From a checkpoint of a small transformer trained on Wikipedia.
Size: 9 layers, 7 heads of 64.
Architecture: learned positions, biases.
Training: a variant of Adam for these matrices, 260M tokens.
MLP neurons of a small language model. Each row is named by its layer, matrix (up: input weights) and neuron, and shows model dimensions 0-223. Each number is 128 + 32 x the weight over its row's rms, rounded and kept within 0 to 255. Numbers have three digits each.
After each neuron's rows, "fires after" lists the tokens most often just before its 100 highest values on Wikipedia text that the model never trained on.

L6.up646:141154193149158137076145104138079160055164090208164095092124095078086109057095137099078130116062126145178144174115124076087147107124118147163121172147089088173150087145116117151123174156123113162185105136109133137097122092092087169132090083137083134143150168151133073137115113092105106125135116135084138095141134153113133176179171119126086142124143077099126160157153098122153130139098108103125136118103134176100142165116112203139097125107110144072113157053128163137148165094108120069124161205095143151116093098108086130113236137115177134142176126165183113103151148129170155125160125135137130160146148118158124112172095131090096146126126146161106077178090194128183058123128
fires after: " ", "-", " con", "D", " re"

L5.up396:148112231125118099056145090138163139139136096209114076062146168101140098097160105061131135091087169143177115162123108175117166136090153145112118194157141153104093108136104196194146160087096121128123172112112084144153170138137083089121127088099143087145129107172187163104135174104119115087127143050194076127120139134111090174113140149135061111164142127117169162121113129114149137131137109093133102129116148186085108115142172166110136107122133112108090157059104136215130180138163105136144107167118129168153195073122159085138144106141138128122106127127139121065069179117130131120117127131148112137162133098168160146081088132115116155101126134170084140149124114051082089130072
fires after: " ", " the", "-"

L6.up568:103123201090167087114166113129088096118122104109071128110091129115144090176106094132112097116087102155144137137137080151116157168127164090055104130154145125146170152165143162090149166114090200104136130215076136153177086113144100120033084101085142136185136076106107163147151127136163096078194154115063174093147136181152113158131122133158114100154139096166110134140172115162150131123107122044050107148121128055108070155111088148169150101127048191139104115118108147177078138095155086169120099108145113138091154150097147102110178118138144150119151149112168164140081127130128172141184100114191136123120129136155190122142142119157095136130149111078158102157132166165113121139124
fires after: " U", " Na", " Con", "U", " Ca"

L6.up133:123181116095146144105172096070117197152121134099133094079148175100165132082108147079101095098041156163165168080171108105130101095098096134133125114152177088150116168108099106110120166113147121167154161136154141127100057108130119131061129101241181111145147163123152170184123092124125118038108155169125129128099084117102144128093123115102094070129165137111108188100131139138157153182110147178150132070169180125139172117138056134100140122117157141131149127071125160124152164096104148132170115127165130133079150120108107173133126148151113131132116130114096124095133126152134188143037115048135118149133165077198140102113138148098114148097159147182180148152129160143131077143076
fires after: " |", "s", " P", " Qu", " qu", " "

L5.up32:122137118127096099102153095163135168091162193151140130129133128085080088104117133102137109123093081137090166184102074132147156155121113171167164129190159100244144121179123131151119118072080105093112140132132107122131096115042089057077105124133130138147127161208122128205127118119119151153105134137158131119140103155166097147099108082095149135125131093079208120172109145161041125129071173144108136127133121135166107184172127072122107094150146154110084087133135134152089152146096108140118066124192096192159182112139115128121175170173090100130103154156080132119105142094139129118122110095194103132163136052145103093149120125170156141149139175176152140128125151075099141107104
fires after: "s", " in", " as", " S", ",", " In"

L6.up692:236112133113114166109142105103095104107114140148137133159144075091109146128142071100168115129059142127152106128076095083101097126111195147106179109097141119126155104152107139134106123144061145141196136100127154135106137060138110093116150085068110178150131196137104155171120082125146136138137105076088090111116140100117112162160145120120104156111169111119156177113164175157106185124123152076109096059106101161133119176167141205119153124100120139134114063089121211132138146097107129100110125111102125188158176069113201152120149134157182169134150166171123117170186159069119128127084125195096175123085128137168115142155105109126163111151077077148122182136094123114141076116085
fires after: " ", " is", "born", " con"

L5.up663:120135134159103085129149133051141147103138102120160165084137154086117064153133085113097075116142128100143137148130061112125086167134146127117139106120151089129072074109204143106069135087150134117122172147175149117153141136108135115124149067121110160175144133133157122118099096146178138160117168127134101113133163155129159094093076116144145092127117123153185119136133152188079088130123126136108130130181129173142147114142046158118145154121150171145123111132199175193108187138111160141186078150100121124119158088093045184166115170106117224157133116157137123106179139146171148168154098106145136204089104100127151125117143123184109194070153105133130005132103138143135152143166
fires after: "n", "f", "d", " W", "ut", "w"

L6.up327:200175171089117047128139120126115166068121116115105141167168079101123132175127160132166120120125124083131113141137136018086188115142110090105190083122157145103170132179135149106127137081135166112149114195169134127077104102146115143146108159131191078165154167116162140169130145138149138108123085168082091147085051087111099161151121156139164110139058165144088109167172128140143140103111075059148112082110107108151140146124074137207107102123091191165079141140161187120107143116153101120139184135131085125128138130102115104222113130139184085100166094156128129139151165126105136148092138144145074106084159165126126137113143143159122121103165153103156142117133140128052116175124
fires after: " Ca", "en", "ci", " C", "hy", " Ar"

L5.up505:082167160182163081086156149120159190123064140093156121151132135106134078094164161106103108089103129126115148165109164117100174100127076150088187135161060163143166200127158146088169085096166126131112101119127140159122094127125109162156148118174174106153129112114127169143083144109143139120082087116104119120115095164127113175142132136151132142178140076171166151155128147093093231102100133195118052122136122086132200114107076073153187126108123103104157101160164077096126141068112153079093084170072099140123069119150185107126093150131067171106173131120173124106142137161129148142157122118183104142134206098151156133106134082107114114080090172124133157150139119148132094169123
fires after: " Go", " so", " Ro", " So", "o"

L6.up442:147133135149143135140199174089084165067185170210141153129134093140115144135129128150152042172145138132138147128103118173139134114112206115131137176128130128110166130205094113103089089091116062066130116160119135165175091147066153160118169084095185098163118148116097225145103071094115109154112169117105148169102138144136063204161156140116078093127135105140147156082170167114119177144067094078090120121108116139076168159126125149149159078192120103148093142059157141119099137128129152108121099124117137120107064099180138106130189123127140138073152146114153120106172129088099144126168105129085129127132118106151106140124078135106126110108157126066152076139130200127113142119141
fires after: " to", "al", " his"

L5.up328:101141168150141128110123123110123171081078140138182114047133112123156127125142084115171145135135129131189138122158129078121140104133195141126143133135185139150177132173115111099099115155125111141159161111101142107145112168115091130113164096122102111116147109164111202126165140135190123065099173163127081119089082152109172213131117155169105179164167110122113134130128143155162127097186145104070117113144173131118150130131141098101095089166087104161136113056200112173090144075131159133119150079106151185107043109129180141132127130125143139110106131153096095114199147072138145067128118057126175124126058066151043146163107131085153106101150122153188075082113144080141139169157
fires after: " ", " (", " his", " dis", "-", " re"

L5.up676:149145167160081127151130093150067131132117124166141063090102104130142157158214140143116116108133128166157102114117097098108178111167152126146205130138109110166118134138040098114127120132155089105189116168153150121131057100132153153146152116107156115145134217095152134153120111127110119134122074120054146163117129103140123152159150107102123093083123136123085109154117143149130193158078152104197160091139147191092154202089062194108140116102083176157050123130132217165134128120163150068163098169116134116125114121135130105176116127145162155124118099171140069144173148096123172074035077108153082115115146099117144128146095113149143139121145127112114103188134155126142118094068
fires after: "S", "s", " c", " Ra", " "

L6.up667:144106168173160166133103123088106208122094129134138119087109198114167077146169133134151125095081085170156142160205108112114104138170153135064142154136128137141100067124057162081095065110126095097099173140128081135108127187189121106152098092078074171189123133069177114124104102136131141123129121149159102153111152089133120156110152127110133109156152113085115148153137115116152156085164107087103073125128063147147112104173124176112144095160140105133099078083155129084116163094159168143075124121173156138134162046117115161113113127150178154131185159128152049066114168158194148098105114087118158122124162119153163151086126168163191134154177136139179128112113108096117115164085
fires after: " ", " the", "A", " in"

L6.up281:149122131090129136131136148116096111149126139199091090104141105148144127136157075144117079100109194136113165092103160125113100105110128100083172118113161121182156154180127105126115115128039149133133136153160112087152130117159167093133151052088153134146157185126143117172082089154146134106126192124120145130113119104140095096108089169134129102133134198153130169161127149191084204148095166126145104165158104151134154137216111156129141111115142104129147166049149168088125126101120114143123066128110151147129115079116116037149103127129135168091154114096139089120171107055207138124136071114081173169152146139142093130068063122089180109086119137066144152082112197116141083187103
fires after: " b", " ", " c", " st", " w", "B"

L6.up340:084129156119120134193095082082127131124072139144099201125073097108142155096142164088193156132147130163121154122136078143110123097116168127169143098190118115124115135106110077183130122105074107100133142141113131120133051088071092108145147151129075081147154113120130120132119159155161080150169085110124090174156111137123098146110158119150090172117127176156145094085152145116138107116173174144150064132094104121154144145210120170166106109179130115130147171131131110087101103090125126143119125160107171178189154153122115166116084159071099179100155057133123104215136169123187123138056137081116165197111092170147151160113041183114155154070111128097099149145118152133123163121164
fires after: " |", " ", "-", " —", "."

L6.up781:144108147111152143125148199080098135085159147148173187109086124086150116133160108153153061110156075172170171085187055098111138148155127146093150099135151134160152173109194164103107064131135104097196117148127148115093094141156116078123172143141082156219121152106080133161170110148151062152126099112094137140125104090143105148077180062050141085113108116134132150143098149144108107119093200108103136119099092134140153127108117174139133086141103144085147100178104111111102133116133110165160092116188139128106084160173198153151082164109138224122125150136091136135114079130142116129105103086094148121143131166155099113186143143139217130140118097110156114116107100105180083142116
fires after: "n", " Ra", "ra", "x", "s", "la"

L5.up317:119166148118086088134136114144118137137148100114177062053147174094132127160123157073113151095099164173195200116148090123122166144058119126071109197100116111118160095102108125126095150134129124136149131144148130129148095157087069086140093130163161086151132150107150143143144139113157127073133080128110099200156114164171172171116185146151119098128114180177070193097164111160136125013149121145111138092097105146087114157133126188107143130140052151088139113106116061145124151154057122101139098125092144201105127127073167114131175121124140167076165109113132119142160197122114163105049131145142141094154132170138095126146119187092193123120127119153116142159140136155145098144114
fires after: " C", " St", "th", " c", "C"

L5.up118:149137173131116134145137086129104096093115113096128057132177141104074113147137095087163081137117166159141177084155129085117134112098142112104170137127128080105163094150123115139141126166134131102130142096124099082122134110136095150142091160133156116145127216069131118138126060120120107084146057177124071112126086151091091188187106109180113117168102138076072172127140100121117163121161147099147147073117113143125159192120129150155163086112075170135065058155148151089129165139153160071114128139115179106129127122128103183195167136140119102096230146148111087129184245133125159179122115098137125108116117128152113122068181127155132135126146143138176177167106146123053129136111
fires after: "c", " c", " C", " tr", "ci", "port"

L6.up39:141120162100094096185141078085118155117117165159188075094121115107108161164166141139145088072121117164139162162139106130130122130117113143121106117099155122128156177151065169144154115102091037177129186182188149189108113144166163121124136107153161079174113131131122177133114130106104127112158119124146106124116146126125077116110076128104124124116111115149131204144139172132104186111139101033148096128141111159107174119143127168078136101097129115158115157088190124082124167130143134079156075255136159097083115097145115081255099117117159114119115117115114076117147161121126092148153155116166137119115143091125159144095110196096128107133140134130094110124131119182090111171084
fires after: " w", " h", " ", " c", " st"

L5.up128:095114179141109132107127143134138122149100123160177095138148178131073135141134132091108152131162136122105113105067112122123158151062092186139189089165127089115094131170132119104145158095120105177143125160138136106118119090087149124120179165158137115130120093122154175135118153136143104128102153118157074154123123120150086154157096158133178118147115080159178142087134156146155163181124133115104111091169142102141161241101117191172192074095123114081089096181214148177112118097139080122147132124085115159190158070129172120099131138128086118110137144162225091088131149135085093167153094125153097198078181100133123118089103044089134159126130152124161071117107140059088105143122
fires after: " so", " pro", " do", " So", "mo", " Do"

L6.up351:108169183142131116081148163156109102162142133191099050165085085099125106110089128148090139133099140143167166036147060138101141130118111114178156119225099122153108153130144176102141163056156138131188146099116129123100047182138104100113107143147131091150132174217159153171132106140127084161106152098134093130104139118135109100101131059149138181129137175097165146136157127120127147137115089113125146122125120130140100154108139161099130147146126125078162146111061110137100114154177128162181101174154134109097152100118104094140181150125141153131094145084140117133060169046171177151140094137115103172089074103162096118081171133150124174133165068082125119147115096056081131144099
fires after: "s", "up", "c", "our", " ex", "re"

L5.up544:140145137137170110083122100118144164139098166159128120116145163135157123099132134076104158097123175097132161147098140144125138153078131168110155088135131134142135138194073157145134152109129154118091187119151100136127138147112150100147140089111148144117132104167096184134132150158121116098089186054140116152128112164140087147115125156162041091174073126142165154146188149119149148131132107146140150119090172123089142140201137133086180082123137115144072099034099135148102190105140089154155112143106116210153203055109181060137143101116077108130180122134178090038101130133147138109120137119134136119066147120180144141085074076159113158155116127163108160153116149061102106117030
fires after: " |", " at", ":", " to", " of"

L6.up269:100147229099102120172168135116115175163105092141165134167089143101163063124163110132137150039102122157165127156124160095079177108112111143169099164224081139099154121105075117127120100103115125128146209140137125150100113073123106142092149152159117095143166126127144174126132176110158108075133123160062097179083127127094136100147104133075120191149154191095150118111140131185140193097123108096148103120128107104171180094126081103145117075151086154093108182108164156098115187115150110139143185158087106141091134117113128141121110133143109143114137113176154084096149164149139192132060102064159098123113172104156143125159053161130109151066133114114160120165141144078137130164121
fires after: " ", "en", "-", "com", " dis", " Ne"

L5.up355:205113149114114090150122104120120118104145113178147080179152103113119123118069134098122129167146120178140099135092128146109152147069129129146152136137126097196128148153110152115154114159104115086193117193070126200187107128084131140089142147153195124152117113127144129150197086139124102119070129106135089166127091130143201099086065129152109131173057148111079073180174157086118142104164164101081094083083168144118131125058106140114153144140112154076097123170159140099107134119144124120164122097128118115128101134168129109127174209160100155136089104134113114133039118124150095096091137152164091168146140140136167125140161155134205174119149131144119166052128118050116061143089
fires after: "s", "al", "ur", " Al", "ed"

L6.up569:138120215112154096124140078092164136102166138104164135115058193150162098162129107112077159106086163140193167143095038156101145148112127098040109121182127106111121129100159195085171110121087168144170075094153127141107095113155141081057081135125116161109126136175110109130205153110181114166136092102165115119106122181123152089152122138164104156171121104151137166100099159136126107116162121117117137149111126165150101110094120116120159161151072121126071104050071103204101137075105041094109145141150093130137119137161137129111148102147141170128145172109166139164057169135139146065186114103144082151139182149147140094142130091131079128134132100139158145098154129143154149130121
fires after: " Jo", " Con", " C", " P", " An", " U"

L6.up558:142138166117145144073146150146136120139151150151116108085109103114204075094094127097070083115105189145105134101145082115112122105129169137121153086177152152186119127151137129136137135107078130118127097134141194057154099070139091149216140128131170136127122206119156109102152144158104121141060060133123144155144121161105066135154136119193124149171110174156181179106136100129143100113083127173128154132124126175114138127140082170134105081175076077097111092055105176125142184092139118141156167188093114079117108107164085151148123148140116118060174161112179060075115109110144130106067133145126150129141133196153136138078056102110124139151146129104177082124117114095170104149085
fires after: " re", " de", " dis", "-", " con", "\n"

L6.up651:140171168202163108098098084097137096148134109150141158114069123088125083109123117149110148128128132164155111117149157139122138131143172136114129159094046098124131099182178161120139155130063127110182171163099089064145108126142134156174106148149167114146166133091149140147079108153127094152115132105135103131155167135074136199093094155174110111141078116046118105209173177130111160153121134132073116011136135096145088129104096115067152120165105120119151103157132179135134159134096104152208127159084111124126079092138130191198141137134068130078169152146125152103117092142149108138149123149145106148149131122127170131087119069185131111136159181127157146125070109046069123147109
fires after: "er", " the", " For", "al", "s"

L5.up20:130138167063113084117148109118129198131086143114149139130093123075177168166141102079126075073118107120087090140135101136129163137140184105131130109139177124204164168150118074125154078092121123115146087177165115164156096110145104123122171149177092146141121159132112191127123158161194122117060100106130122134148056124116105181172090101121084124141096123180117130216187115150120107138151145134142083156141164163135154111098074165117099105141071144171138103123129163103160209131147124121171105123173122124128119140106131162119132117132113103105115121176101085088143147139135187051087108092058164050161131091144141120119137108084114119181155085082145181087145208132095133113088
fires after: "s", " ", " S", "\\", " c"

L6.up509:085104131118175098187121104112096237131087127128162135134123188126126104118182123117108145118118130111130137080175105141112160151140132125085149120169084106126118140150142204137155086087138129135110098122125203143108087090136116160083154164046095128140147114122146109122138176157155124129104048036142061204123150139130151142126069150090066193166173107135176164106177176121117124114107083133123107118135143130093148170127114156201129079125080089151132140153146145139109205127127119097107102110187138152164106136112139126099091126161099175142150154169118154165095197139140074147106095103185125108134123146122174118083123037108118081164145141125182111109095123119135144112097
fires after: "-", " pro", "on", "tro", " la", "s"

L6.up105:054156128080147066140162147149190130108147121141156106093152152090180113193107117140140083153074096149180111110117136139104119153131129067139146139125081117115137124153104169088130151124147168111079147137119154084115148100120148161163200093092115145199107144123124199164202131179145131124140137169109113072058120161134124123120079178165189120135162042117112143143156135114104121156125078151166129106136110112114186136126049136163144157068072104136037100113129112169129175129111146093135104166098057171130152136150178136135117159162129102139150162137178138108117097186130089104129110081162062149116172122130135099112137106143155194103103074105131109164104143099099069125120
fires after: " Po", " comp", " Pro", " Co", " co", " pro"

L6.up128:124110174190174124126152075099086125136108179134160122144129157057107144063140075162076087102128168167147136059167066125124198154095106152190133150214086123149130100176109141119124090132147122127168145136168090125092083179135106154102145133135112152142137147108155176111133057126090085061136201110131135100123133121163087132133110093121081126168202126128152135105134126193114140111096097100095115121152141149136150115118022132184130114128133137146116120090169131104104185066175116104138130106129156108132147089134135107137138151128102168117139127159189109147161128125190190111128105062136144129162133116124125118122135108187156116128049121090147129170148088106173055137072
fires after: "s", " ", "c", " dis"

L6.up382:143113188158126130082142092104152158173075131155100115082079199102155068135161143127091099074101188111140162094144109127129181118084139162056139091116141140179128120156104088114141121161110130145121151155167060136134091057140131114171131101218122066141143143134106144116127121098146104094124147080143131125142118107083116189117092128149086130146111106134147226142099101156139092131134153119113157115145150155140114091156090129130111150169123116105169106091189203107147140115144155171148173101117138175104179081077107101160094165121181135073130133145086154094106140150146142119133106049165175152181075108151084124105129052121203096078159163079136121119109144114120104177135
fires after: " ", " c", " a", " C", "s", "oc"

L6.up22:199127151144114125106098102061143161097128141178096151123176136126128113126186132109162097131133161128148194089091095134150150161071129174169158153133108107135115106221138133155146116118070160140116166145094105092116122133099083132099129091126191133096115195114125203090142066161140119117130136117132110158088161146135101158161114104197083183167096115179102143085190098129124090115126114156072124164055087120116074144130189103122129061159116122186071125072185141089098090114123096128108074106102183166188161147169153143127196110102122161134190096171072131094106109140158157126141109106161141122118120085136127129053133130148165140090163145111132152129118138084110138122139
fires after: " to", " and", " "

L6.up576:138153162142184090114149097164155151136059184157155109151185178127091095114136164154078123142152090134151098083162062103120189126127118108100140134138072127147174169187112170094148110097097130145139116137164177171118107154149151093159086112197147117148076214161103112138163165115125128079091142190121096179099086093140133146094167120167121087131082101109169115133191106150123163117092097126071129158113107139108131128097091123125100083106062085117164107130152087124157104103169113131159123227124126098075108163112139070148149138112159129099149123144124108136067104136132125143162164079152109128086113095147089126120110093138087158164154129105074152168191139134105031174120
fires after: " St", "c", "re", " De", "ri", " de"

L6.up182:108155129097136133110179164151139142111166123141176159135145142129112080136100120148128079149150224102140156076190127160116089126089135107158058115160069075157109178109110094117164088136147099123146117171148140095126103094137129176128156148118116116140120163113153169142117129190108116116144148126134139206102130140103119114131130142140078188173097171113175197117167080080131108110128110094163180154129111138138091102098112128142104159162111189111106171109089151150045212127153076152134087126103157164185078109146100085128141131100082091082100217154181141105096149144125159111067167105097120164121093177144158163117133077152126101156120098073143091130134123109042121091087
fires after: "c", " con", "re", " dis", "ec"

L6.up725:103163163132117075109177137129206122147102129137147137099121150051206097122163141122108122139080141151189173124134067094138161093075122102132164108161133114124122135172069159125108124084160129172144143094145191182126070152168114129138086164130106150165095190158078186177161117126193124161118089180118101131108121109141121125115176236132146153114131128138179131056149123131157105099144129167139127148132092127130160107122154105161122081058081132148037124105139139148129097118097166078102077146137129131117099142084127052160163141118090114142147167114204089135064168116158132124125103147145159146123115089132129127119089095149130168131111082140087063176118128161125086151109
fires after: " Po", " pro", "ro", " comp", " Re", "P"

L6.up250:141116152094133118129150121137106165125163160132140146151122116081118131165204139098097164120095068255124141086118132086118174128078099118109143123144083145211104149135129112128150071170136101149139148136120160097079070115108092131107151154167136216158119092073151143112173100154136081070154107121109131126079082138102077096103133051151132079110114153118101102155142136183106144195140177095138100074155093133140108112160152147120130102127087189141132120193177153142105098127122041156087142117126101077100117139074129115180121152163101146092130128126137122136140169116154192140081158108131131181162093095154145100078175104172141166137159138105136195151147139143101128143086
fires after: "s", "as", " S", "mu", "um", " Ra"

L6.up521:144126242097133078156121094087092115141134130143177119158136116096126070131095113147137126090073122121135125126167076132093119190088100090159119095153066099162119119095109175130138167101089147148146158144158096167113115100113108133075052133098067120199167123130179154130199117128141095185133112152143125199088149162106136197171149132101134079124186136143109236097158095119164117101137075121145127103141069153157170143128090127120123164139096204115102107066135131093137140126087083113129173209170151120103166103146161098133179129099156104104159147108152125113088123128111073100088128135153164138093173125118152137153157116129108129163139082151124125125135057165123118129105
fires after: " con", " Con", " ", "s", "c", "=="

L5.up143:113136127154141110128170152062075115121201127139154180104073166122049133118133106078181112132074115151184146108151151147134163167125107194065088073111168066096102150095158172111097144165128146145166153161113126122088053109123109151095178130113151108224134171061143159109160080109104136099097137097131110137103130104114108118171084111095135110132182110122097127142094123168101094136113148139137115154120148087121160119098118134156149153166102175136078147172212091121157126138100117133158093170132147079101097174114176117157118155085127139153170176139118160135175181118150120159154119136144162159100173079146210134107168079154129052100151173116122097172129109120161116165095
fires after: "ra", " Ra", " Ha", " Tra", "l", " Ho"

L5.up218:118133135135094131119154142091144139085110132097213150102136094136151127072079074120137108133110128113172132147141067084105184147077128077157093171119183149127125141137239100160108083154117119111126143116117177116166138165102090090122159154157139115159179129220143123143148133136148116186022163106079077094129119112050169128102183127077166131153153112064113173158141187138146075152156138106091102110184103114097157124094048175115112131173088127116136074153132118110118149150098199080153061161149092124117139148123150142188154172115139154165112154101102147125161164107164132150118155135120135134152084109148090117083081139166110139131149102158122118109110151121165104112131
fires after: "par", "ur", "d", " through", "n", " w"

L6.up724:152128133173160105085171077101179198057105157134094194106135162148108136108178113122151074121078131088125154098143117089145134148132090159125138134151156121104149165157133100093131133082084141160179120137130110112160151157041115110121162144160141110152118122134125159149089071177143122161109119139133154163126119143148109081095133116112116143149144172097154178108152136161116100117162158155065116113027148140111095114134097084088232106125129220162068075088126221149092148127094125121106139128144126099142118138169136111145162147085107153131129086134177148143140144166119165162125105060128044120174105115153192112119108087169116118127174111081122110175066132143130130172088
fires after: " the", " to", " ex", " in", " a", " through"

L5.up47:110125172130155115085146121100153114098108124110128120055164166086098129169105108122199116111129164105110178116158151058137106112149126085085170130087095173124139096155142098082128162096113133127175109127093134113092119159107159167138123110138191108139095172163153155154086101161106110053078144064130131083160126155154125166166132146144106069148103069119083153198162091106088160107099145108141116140138110107104042176153106141168167147162132129120147044131110132167104162110140084157098150149108050106179152046158091157197096138169157117129166165118156133149170162139136148127109141128160071167139149127141146116134115052100136114067187131083128127180144120077080132121099
fires after: " the", " inter", " B", " C", "th"

L6.up798:151124175112105145119131128104100161121082139159135140109150100125160086151141099135161124124157146140160139138161123177061105166108201120115144142157093090199083149187143149136144028105064147089172109133082076108167109119156188131135125066115090102134108146092115127147157138173123159149080086204175092183126122060084159130155120144153132131134126164154157172134193174088103163106095088104090145149089096101142105104083097126223127115104113149095119116084105094097119126079142148121135165118139106191111118154189145094164191104135123181130163122152163062140091118141093121087127091144071119113126166169164102157124081113144139138155128180124091114116173169084079135105134
fires after: " De", "en", "c", "s", "n"

L5.up636:133128134135175121105125154122089188146142172162102189141068094124123147053077109097139099119141144121152157112155113147116129166057132120114192136185149093197193190198097124102074125109111139133208140198112101132139123161148168106089181130163136138155127124100212159136081112150135123096116152112167115152136122140144135129103156120138103093147134149155193149097140146208103178126125100172067131090113122111202116140116121112202169110108119089101121137063179126105113099090111092131122102107115150198168146140091153111103200097145097131084115128169155096119072110063149120117105086114116128151105095142154115124115108153205125122182137104096103159123121144075084115120124
fires after: "s", " ex", " on", " On", " to", " F"

L5.up153:162156132076182124114139160088153123129167122145197123092110126081124105206111103135139122079100190092160180162128143058099134120124131077139118164131078151134166122125174096109133187129115138156183108210110143156087133067123090131075101110141121128158131150176128138104175142155078094135132103106158108117118151163106125143141092163107094128170078124097102156116152122109135110138131145079152089117111125133166070096144079118153144186117131155143120142134142143155143206089165141142143168140165155149143173135136030172233138115086130106118114115152113161145138114118109128115082147092195071134100193159141144145175102126130158124066151067071143114167153205132127078168106
fires after: " c", " C", "ur", "er", "th", " co"

L6.up551:153118145163177131124161163136174175051139146128150169176128131118079097132096092130177113159096103106189127125135045172104124107110137104164088159155117116142124161174123164087137114144127112184124147135141068122147137120168134118076146123099107118169109166133173188148153109134135121160121119195088119179114155114131072115164127074125158124131129055159114150092200157110135157149161133167114098133114041075112075149104096108123123073121121178081164093115110165172081142144058106137097116128091135156140193093103132100196164135150185205151141168103165072131140094127162122112095131097081139172125093164144094143160094099178101077164092134141113125106119095110110101121058
fires after: " con", " re", "In", " In", " "

L6.up60:114079158102119078133134144119153215081152125128157099090150115111155057096098111093175127131111085124132112141165039116068133139107109113111119137136056100160186127133138160131146145110064133073158106202145102139084138097032109098112181114135095082189196102165121139136204082149152116137088103135147075152109115174129160126110109129102106123152174127112065144161173144126115135069153109076118102107104154150138107174145131166134166130150157163104091066144091182138089192110088141129104154096116054164193149144132166125106125127142128150152117152184125154108079160124136138139101121077182092137151133161147123134178160087153154181145125139134128106122114142166144151178103
fires after: " In", " con", "ad", "s", " As", "f"

L6.up429:151142153103134141044086163101113086132117129144146094128210125086091127122145141198127154137115164137162116106158070133159139149076125148135181127149106068141108124162084147178119179061133193217148125142145117182189139098087110099109128146164171073100096133109147140100143108161112072130164149101072075094051165151139087159145141124139079143174081080152143138134170139126166105136094129162114109139095167086163141137178169092112129106167124127161079077093137096161135132116085128126124155123125148144151131134097128097121139144067133157160166111191124138069121093103173152139078117114181079172061151112113168143090153143176142096140158120109183107100144163118145106147057
fires after: "\n", " to", " that", ".", "=="

L6.up610:148119160146134155085132138120156155130044157116103130088156144151135143096113090097131081108090186148183155187164138126090111109087114140124108154189131141138117097165131169102194088140107155168139131176149148120089127118147174095162155120107109089122096174099114131174177099160142151145159119157133086173104124102115059093157153066126118120160063134121158153169180088090075128095141063127087136142096126108168146104161091055204132057107096110113156122147069082132103137109107152087123107079131099144120132144158125133132192147178096142099152156178152079142101146151115174128076172132127168117126089185156134145088142129168135156190136126155090135138178163060093047098110
fires after: " de", " De", " p", "c"

L5.up567:083118218077119117135157085140075174150091032121134099089113125066101150101146089121120127142096186158141120149129118138085178171140134120112110108112138118164114102125123157128081151171082155176107161192100080140160115088127097118168062166144144123169120129099136148152128129123144105074195082178104104177149126083107070167170128131129103150139089132160063161197152116110160136099128112081065108134127121159114175094130126148188123156174047101128048154130161129161113131115141158105173165124115149179138165140097110140171170095154179135126169146152138124142123174089110106086114089157136092120122111111159109115131099092109122092170211100120166145128183119084113160167133
fires after: " ", " un", " C", " on", "ci"

L5.up805:148134125130104125084141107108082233090127134147124152107120088122074157101177110075189115100101223141093102159170152082129161142119158171113196114163179124187163119136144124118149102123135099135133135133163118149094105052119133138118107147173131085121110147083088150143059136149092140107091145117128119100129118154146087165216076026101109097128102109116105143140127114192148151143118126114103111065160171117153172154143116152102156142152134113085127080114137177052077180123121118141183160136104153168109165098093114144187101130140104110110103098176108155096134107155109166160083094158092136063111127106157180118167104138120097148089209156136166141122125156136105119167103
fires after: " ", "ra", " Ra", " (", "s"

L6.up694:141147118110101090070184091096177115075102163128162153113124118123132088145149153088127082116079105103147192162134070099146128119078121120142127102108135130129113148098177172096096127085128082134103120129127197140215071095121147149099125093184140109188124138115131154161163118137114131113093150105087125136083093147115114128109086125148084143117196136160168131168165151118137135151134193150137127065116105146080180141126102123116208115090120090096114025152101155202114201146068177115191080162104082149123158128119126194153139124101090139139106114129090095135172125156162151128161041142160132140153155103137159120100100134141101136112073162164137075174163121166137085144104
fires after: " W", "w", " la", " w", "f", "bu"